MLP neurons of a small language model. Each row is named by its layer, matrix (gate and up: input weights; down: output weights) and neuron, and shows model dimensions 48-239. Each number is 128 + 24 x the weight over its row's rms, rounded and kept within 0 to 255. Numbers have three digits each. A neuron's up and down rows have the sign that makes its largest values positive.
After each neuron's rows, "fires after" lists the tokens most often just before its 100 highest values on Wikipedia text that the model never trained on; "raises" lists the tokens whose logits its output raises most directly, leaving later layers aside.

L3.gate71:134115084128116118152147150133098095079158120115077130147118134118121127117123107119121117179124082160133118109125137114131108172158166144136107089092108114074141086126104103104128129113153108173105121152119138126092088196182156112118149124097160160157158146136138144134116119157174137103145134151080151129110110137165106100166129116129094154136148124094145128122142140119163177146154127141114089130091055099112160129125121037175116118135139142121137140125090101115120115132127144091101133186130149093112076122099097120116175083090142124117140099118173125115105130138134104099
L3.up71:099148115166125121119142099113151140078102121112148133128127124089089137092150107125135138168097106139134135139122108132179123173140164144139141115127139122121131150137090127111130125098122145171151135124146165119106124139149106119134110124096160135136170142122128106129114120161123105105123159155103152121121095122195143057143123106151121116120111120134089116150116131136167135128136159137106104102115129160104114138146106064165093143157133152082147160137140113134136145133135174109099157160140143146090112124110163158111174126142151127117141090117119151135109136163141117090
L3.down71:120161171167125126080147106122189164128085149110163077083151144094091149122137130139143141128115123122130134166117133109154115123120113082135176113140174139173117157141134127106091129147103167109161147098115115125127173101113148148117095113132113080106160106165109106117128141124149088110101132134155081099150130108123185078128133132156130081095142118168113096128153157160127100131114153164137154161137190161131106138155113168125119146097127095138116150094128120116131098130099139176147185134145123172108151126146146126136116194137139128134139103115056104156137134165157137121
fires after: ".", ",", "==", " (", "C", "-"
raises: " and", ",", ".", " |", " |\n"

L8.gate1255:099128135133146137136117107121168121132115123167118102136094116167091109082126103144146143107155136110077106127160123152131123163171130143104149105101127148125098109082119108163129127070147077115110156171158086115112099118091148145148133104074044132129143125143123088120104114119123124150164134097132147135137122137133171111139137137113085147141111134154117160114091111112129126120135116164167142122127098153154129117122153101117087105139131100094128122123175117114144120122130153113150151144138161116134178132151136095147144106169078130138110129136127133137068156120146126132
L8.up1255:113089146090165117145175119122160130105069126145131125110162099178098116133114127100149140094168119137113126155118094089162100113171118146129149157103084114114118076109103126119101178145129145114183182143128095131127123097082110138148077122132083133147193126138093148112110101126106102155138129119163186147136115129137121154140115087189161174090105135131098145106110131111144162156124109118127129162119092142142121130168119091177155139159097138119069127200147136094141096120128147077117134121104101151154153139143139106139141089139100169128116102141136124119104173102128148137
L8.down1255:130152116108115106148131161152103113127092100144145159097108172140157131112142158115084097081142067122160126183121130158148141101154130143133120152105125100124121136125111157145092138138138178116109150132122132108142090151137086111121108163153131111124144112147101135148115133134132107109117120102164131148144124116130169124139114093105155148151090123123137126162123138095111124135158128165129140101103143119100071152076161146095112140087140140095140117149136140113116137134102107132115146117128175137139121138112082134135149130097144158134094140117107136135136126147139110138
fires after: " ", ",", " population"
raises: " males", " men", " passengers", " male", " people"

L3.gate89:154121163157138097124125092120128168128130141134143106072158116141145115117107139115169122114138098131117153129104066126098160177108137153119102145127133122110120117113124135142161129140131133112145108149129138142097087105124125131117176132179081126149147097133143111076108107125173128133130124144119094161148136094127117150132155154112130158111119184096108095094124138084147097133146128083146134121110132152153111128200131122135108120150085138113132135145118140123154139089141148108099072115119133096165155101079150110116134111125119112123139144110156122090115165117183128112
L3.up89:135138130108106095131177155145118184119127136090163118094160137125110122106094136093130109145138135111135127148147113163135162171140112147138083172084150120151100108113125151141163126129118127097118140126112143140090101138126147127097150114153113106079174086117187126056126145177142159101126140132118131144133180116110148137144178137106169154068140164105123081124119107110155122149124116122124137127127121169201169134166142126160095140168103187138114133109158135109143103142195167121131081096134142168146135145096117143107127128096100119149128127083154142097148130112155103100
L3.down89:119133118105160120149194127144133174133114123077130126118163147162122147114112082106111123124130128127132112125112188134134157178140106107184103150129145131127127120118135154058134127100122136130126126121139162112094152161158172137103140100151112090087145154110144155109135126172100130124121144106095130117135150139122141117136137126108129132088117119096136072138160135133121133157124130127137157132159160126160116131121125142127100139167131140132107131122108097119106147121142080150160118117139123136141050170114088153108157134120106113129114109102090115110157154117124132119
fires after: ".", ",", ";"
raises: " first", " only", " last", " own", " main"

L8.gate1214:142109095152130134107135102166122101112144160119160114099132162098150128124131137130129126153126139132152103107143128123114134128114122092116139146124141127094181168116144155106114083157166152140170096104148146135132136143109110137134088134117173115190171167168149123132118102108119171103141134146116137136103107089105121138130127184108126144157132097135122119108136135124123110120151097112100098109097153099191172118145154133109156138117128115126088119140140140163141098098130127135090156119086116113121130133138113136096123107133161117112117133132133102114075150130090170126
L8.up1214:119113131141128112107125129106140108134182108113121116127092133125141150155155105122110138145089143105123129134088121112115130163163152117105107151110128133097139107119176120129106128137134123177099127079138134127113119143116135087141075156123117084149175125155148162115113116118140125117156176113132143149126133099132105113109127102146135084135135114136107110135142127083146130152142139126141094114114123123089193102143124148170146120124146130160163115122110113129165144106140142103116186120130108112158141142152142124129115124117122104127130124151132080118081095183138161124
L8.down1214:083166135126146152121132132097129119143148140082112150152160152136133122133159091117147117113141161135106147121172136189106158134147155094113124110161117153098108128153159155163107159133124110140137129132089142142109156174117142107115098169129139081164122120159111129122072130131112172128104143151149103145111079096152129097154126094162123116113095162151137089135132176106126117131151139146121140128113135114127129130119119139146121113173173137148112125121131099137139121127053117126137116121130122111143091133167145123116117147131139148140161132134109113159122154106151140129
fires after: ".", ",", "–", " In"
raises: ",", ".\n\n", ":\n\n", "oke", ".\n"

L2.gate589:102055121089089115105104133151155127140093127133137075150081085140130123187117130147155119148122136111162143143171159120099129139165164153150193081148145156138149116129128131140120144140184115161142101125160145098126101134166123165163153116063121140115114144074138113126094115103129143163117088083079144133096082141127140107128111127192090123120097146105119152144135111148136145158122120123125188145127070164095114129110143135104147147097119105107133105139101156165126114139153110129138103140126126149147147104141106169156140090174113141135165113127160169143155140146156101115
L2.up589:100090127098128094141098144133141108151110124117137085154088103171132117163102136118123112161138113127170129101149169145133117147119189148180196091156112167168112110141114124175122158142151162134161074120166130123154087139176150142125127143127160128130085145071170135136117115089146148143151082108096110088089129163137098107139100132177092153122093101152113116087129125118111103149132127149142142107088081143107139131124149120165150129093134141144107110163160141135169140113139116114113109136091129141134130147171120162154171125141142166117142097126146122122154150128128112120
L2.down589:109122118135138082134122127096141093146141110152137117143163164130164121154121139125116136124121109137163087142168155129071067094125144159158148134122126111117149111142117096101139182138138102131117093118165155127068128158149118195142131127076145130095131143161127121129121139142107133129160098141158122137129153141129111132145122135115086114143113113135130141160079088152108146085139143166145082120097135128102134145135123123161130169149137142115116106142150146116166161122170133139149159134116132165167098131148154152064182131131117116113152146149113139096079104106128126104
fires after: " ", " (", ".", " of", "(", " the"
raises: "fold", "-year", " things", "ities", " months"

L8.gate329:148052123112188090132094164101121092118076144149131109136145127167134127124141134097141127092125208114087111121135109127134143138163165120072161100095127133148047132120156148136165118153153115153094177119209169103111109083111124169147136130094168105143128187081094110108082142079112103099154101103110144110128107129155155157138099125107122142103127119145141097097126087160141146112149140152135172117156129162128144117146093133094106135138139167130152085106124072149125139121128128117136163125187103170157142108085141124122140140127146109104145159122149156105117105135136152124
L8.up329:118116121122138089126119160111077163084126160183147100098081110146134148131105167113127155133125109107126134137143145108151094112108144155117116146112177120087079111113123174121181143149130105110123122147117108153129120143130135094130134104107123109143125132105098142122133154110103114141173120160105145137143106120139118156136147118123099117124142108119112133145089086141186168153133102130092113096126068139164131124166134171144106130125109123161112111123135097107131099136142122078132097068098194125128159156151108110129148120102135143116164130167145118120143130125109169107
L8.down329:134115152124163139109164087126126116135147153163129174139190107104155140117100114137121129112136166115110126096115099132092100117098110170174143084168152154139135107114101121111109090116113119129144116150110086132121144133127090105136117149136100185139114074135117109118174147131095158109153128125180093117122108082152119151176132131118133130125123111101129098107110130145128092151149088099124091121106137126115140152130163108117153189133135138139110107147079116089125097112097141111114150126139132107105109163134103108142108148116122130120115132167150134169137144146099125158
fires after: " ", ",", ".", " ("
raises: " to", "–", "-", ",", " if"

L8.gate1096:080106110099125156143165119085140140098137139144159136150147169102132116154092110141130094139118081192097130074103158169107090121137121118182107143095164105128134116172097134166113122154101132137116111133098116137101125210137152161115154098106092117177127160129094144147097139182118097128132143138131146125146166108106126136152122109119122153136128130119114145121107152088164127128090148121115109148124115112104096109181087153114140141161118131187102112148113120131137123115134125151139133130112135123113098141145127150117159092126095135131150126115121143130111094136152123107
L8.up1096:115117148118148167106148136100134106140133106163162149133121127140118098118109137089085149132156110153147126092111121137083121134078144116189121079122103157097172196151162163132114114167087133107112107105127130131120110125154153145130165104149169110166092145132130121134156155150128126146136130130139106112122123121128118128160119067102121138106172158171076146168138164126150134133108161140145134159154149148105116114122078123125115115155130139109126148168128112085129104173154123147137157165114128081142136107169146143120167135115101136121117129122145131142134098136125135122
L8.down1096:160109160156144163156115123125150100104138096078142147130121083124127131177061177154133159136111089163108124088133139122096092150084176088142111142107148123123207089166158157111161146172096136138120135114130128129141189130121119126118133130139092137140122108138157133125159134147123134123092147093130136126143114128115112139132117153171144182141101134117160066145106137122110135136152142149087115140136154149129123120145100117137139122137127131164096147113162086168130142116111168106134129193147111103074122084119115154160128156115135128128118141129102137107137123128139139173
fires after: "202", "201", "200", "194", "-", "198"
raises: ":", ":\n\n", "–", ":\n", " included"

L2.gate297:141126126085148122098119135112109165130129143146114142110127149110138166119169073133145137109126102130167118142121109136140151150122110120155106123133109159138111103129121116134135163121136134101162113097116148134106101170123192147125070091120064134122106150116126162119118183144137102148107131093120113170124110167142119180130156129081091148105117094147159131129110139146125131124163135130129141111136156169104169134116089189146127138129098154144123120109123136133133116150157104110113099117144129154201095162101142117131109131119135135164125112146133171109153140157178134132
L2.up297:139154083133191111146152089154154155169095128076141138166118117200159117114114134130113116091167153110124079118145147136104134156103137154130130146113166146113144081124149130103118140133141129120144127071125101068095162103153121108126142126132124134123138139104134134165120102121105086112158132129107131105131159108152128116096113144172127143141124143173148109058128140150173114118148141124155110122135170149107124099144106120115189163142136126109107124141160153083154139162093145166129113132146106111141129131155130125103134140154154126092125109129098113097119152135162121152
L2.down297:102126115142131152137175104139126142142162127102127129146127132097098148122157117075097168134169124160122106121126164144137144155161136135171125140137148136150156114133155128062114158122154155113127080109123186128131098156123155146106173105125112130102130158130115119110140117156136113155109105118124112116138124112122136167134132167130089186111095146156155080085116087117143099137162130112141107148131134128183055110159058134136135119164151137086134122144100114151146100172128121163160107105151159119130130125124115145121142133143061139146116136117108126113131130098155153101
fires after: ".", ".\n\n"
raises: " first", " own", " will", " would", " left"